config.yaml
n_layer: 8
d_model: 256
n_head: 8
n_kv_head: 8
head_dim: 64
d_mlp: 1024
vocab_size: 2048
activation: "relu"
norm: "layernorm"
norm_place: "pre"
norm_eps: 1e-05
positions: "learned"
qk_norm: false
attn_scale: 0.125
bias: "all"
tie_embeddings: true
parallel_block: true
init: "normal"
init_std_qkv: 0.0197
init_std_o: 0.00492
init_std_up: 0.0197
init_std_down: 0.00492
optimizer: "adamw"
lr: 0.00173
lr_mult_up: 0.787
beta1: 0.9
beta2: 0.99
lr_head: 0.00639
grad_clip: 2.0
warmup_steps: 459
schedule: "wsd"
decay_fraction: 0.399
decay_shape: "linear"
final_lr_fraction: 0.05
batch_tokens: 16384
seq_len: 768
doc_mask: true
train_tokens: 140500000
steps: 8576
dataset: "wikipedia_en"
MLP neurons of a small language model. Each row is named by its layer, matrix (up: input weights) and neuron, and shows model dimensions 0-255. Each number is 128 + 32 x the weight over its row's rms, rounded and kept within 0 to 255. Numbers have three digits each.
After each neuron's rows, "fires after" lists the tokens most often just before its 100 highest values on Wikipedia text that the model never trained on.

L3.up987:107115132121086078138101097199140132091173124203158169202170092139103153119127171191145090130141107122099188184134166127139142093090143127151160109186138100173095144134131160135080187135084111108165143102143114142142134178156139096135115162140138156161090116147080163191080105185107111107106081142113141132154119066088090128106095137134138158126135114138101086097082125178166146070124123137098117174091133145149124168173119118163100108097136102099119133178103139081094098219207133113128092116128088124126114146160202130140110171135154157063089085151136129119130117102133119102131161121172104150092116123092121148140104106172168119113255110149080144129102175076167169134148130108163144033179153114149127133136099088076132168099129126126134166150121141127147059155113132
fires after: " |", "|", "-", "=="

L3.up969:080121132187111130125170092119110140112105138161152195159105147110097072162134123130159091129120156165144132155105168130119118141102118185128105154191096125134088068094177120172052179115118143106159093138182087166145148177138091078108123130122177163174145116121142087148092138200143103170129114098149153127100143089126089116091090127129141175144140083174144062119142125136163137167150131171136109148100178064165136190184109152152114118081132175112111158151068202189068076143153130166094118169133146116145072178134160147131130178134137148130164153114139113125138119120091159098055213116147149109151159117099098123163099151154153148111214105104127113117093231082139130160133119156139124133094179121163091079100112111092133138085144150115098126104069176132141093094119075
fires after: " |", "|"

L3.up653:143117134109117125153113106126099123131151111144152141126155135152136189084148123125083182173101106170157132157142105142086118094121047152145084149104120096200129128124159209129169097126165099124109107150204183092163114215186087159178120172101172122099166145138143161099143140137084110097111148120067133121093135150112127096157112130103138201050080078094119073099137117135185195117167103143098133115123122095139153163144124129120126128144149173114120187136084112115150167142114098101105134115157156105068079086113156124174172168108135127081113119074130086083136158161126098063124136128074131058147127137102131167129134133179137105179133175166143145109131155087161168139135157123174188079111123119121117152099148188146119135120196151155062063131177159144140117032103107
fires after: " ", " se", " c", " P", " V"

L3.up688:096085158125134120161117135156050104145106142104183157163133147130182107119064129178149114127121095136130107163080150157055105100133090108145168124192124159105130088082111141160109091166137187101135147118181112134124146124123099128118121120140138122115139122135179164102159131217112104118074141057046102107102072152154118128151179063108149198130111106133178157122105119184106131087131138121109089128103139128104106147119168098179138182146132190098139131178153212109168125123158081127153162142154117168134118147142146139178077186100138120130101061121143126106059113084133155081158163111143093165131174126114141075120116131138134131171163132101125162160110125104140193134130182102135116161091157147080216164077094129119140117068193148131090072129068175154109116083148165
fires after: " 19", " (", "born", " (19"

L3.up282:176077112104164098157102110144111147173159138098106120113092096180149185090105154074066130169128089147130074091115113111123167095133082155133072083119171090177147151171196133139124175151128161147068123107126161194124165199140149131138069142141122136117099152083147186151200157120087138121136106179142092104135212154077115109091159191123189189123077117116182130117162104148129156125180104121147131090148088107111135166203177113154134093134108045086120155138145112145139164123087124091131144097102158094107151174102148128131125136138122121107122169091146080141158180085114065121113106135073141120157096227143124136139169126136135122176144160093128146196119176106123127149136136085114201146155134141109136159174153173114070116064146141133111118119137108133144131095130164
fires after: " ", " c", " st"

L3.up333:131143145094143111161123123160085119128183146142174134116172165096141090119092148215139096077114107102182140162077134124127123170102169170191109101112138130162173101119119088195143105094126139141155134129113114146146108134110166114125199184100138099089132054161144158078149148147104087179156118081127149143111097095153184089098144125112179135151143155173162163152177144123081123162119130084151084094108127088089093206080091191157157144144150162129127116164159114174175136163096056157130117120134124084105163149160130252058134119120091129157113138135118106193104092116134099103096170151082101129122178142138113112100164163081134140169126107098113128103109150088119141101135134121124097140124069158068188102090168160116067125139181082079125132145086152161116128108174166
fires after: " 19", " (19", "′", "–19"

L3.up589:081099122096147161093102119164120187097184139132169135160148154119144143112134138149167139137121100143086085135086131139156110136156095206127134160161090102206178147134173181141150157100164139118154113093143085074093116141114086074120115125144126123108118139165125185159120151190129133108184116173113117127091142125091154096143133093143160198056149108079120106099082148123123137137152112124136144099151055094168131122144146077114160072139156101082124115166162150130149134159194120142125097112103129064134087069150187130138139172120118118129096117147175128078162164158108121103218107125152179123091181128099063159090102108187133092112184150140097138157140169098091179135145107074123179152175151105156115176132154149152088135136126177135131096139071130078240073155125093
fires after: " ", " |", " c"

L3.up95:133126120126079163137096142139187145074148149153188167167136094132116126166123116169126088159140157103140090189093156119118159137119094167117080094191089111132123130180048126140103183096108125144123156167136118119156114183157127065169148136139159152134121102135062088163077141172137115103103111134134225150137136090112084147119077226141108190103147108104119074173116134158154126100228130155083121164138134166111119137125086180190083155094110149126149157157098152109137053177128144182121146191101093131127098166117171175077118132133094122096128112141130169140140094146097107067145174118131108092159154135141080110151114156173194078100186070125155111096137120084138106138128104201126127083129115110152109129097156160100096141123162141149108133161131155125127101191097089
fires after: "\n", "|", " |", "-"

L3.up587:018108144165098156156103098164126158069119136205188178153132139107157135156173135169120069100118139084096162189130145093110077132105129158090133123166103155164134105118104097110090145130131124120170130152120075153107176183082119121154135144120160166113077082147091131121118143173189134157194091072144144095131154067123147129118043134157128135095082128120104141131098144165134128147186122113092124183162145132171134179180078103151116137078159131149128152130074144161110075142175101144138128158102170139145129155141167203110133148089175129117147100077151113154127097130139153129118206106158080149122165090104099155082169161195190098085173067120142098095167103105116142099133105207124128127123139098139094098069150104122122124117166154093121134127138159102151066159127078
fires after: " |", "-", "|", ",", "."

L3.up899:103130116097094065134097103127125148104113110194144084232043175138113122151132140153118158168076183107102169174135134132116144085121154188094084101137156120134107091133150100136107185107134124130130136179105135167090175124123132119123141162120150160141109085147127125140072161151088137104150074059120186116108162081120146124132119184176116154185102112123122096121118113162166103115122108104069176188093172109137115104163123149137100131077189132149149174149124058122083115132125124133077196137144100101067115184157139158100105163122182131058101156160104083126142126151140097090091175126152100129064150170070121138137126176133167119173161081118153097152157136103149141070123150132044182168134119149081093167150196124095095180131151123150136119112153142161185092121117104
fires after: "-", " |", ".", "|", ",", ":"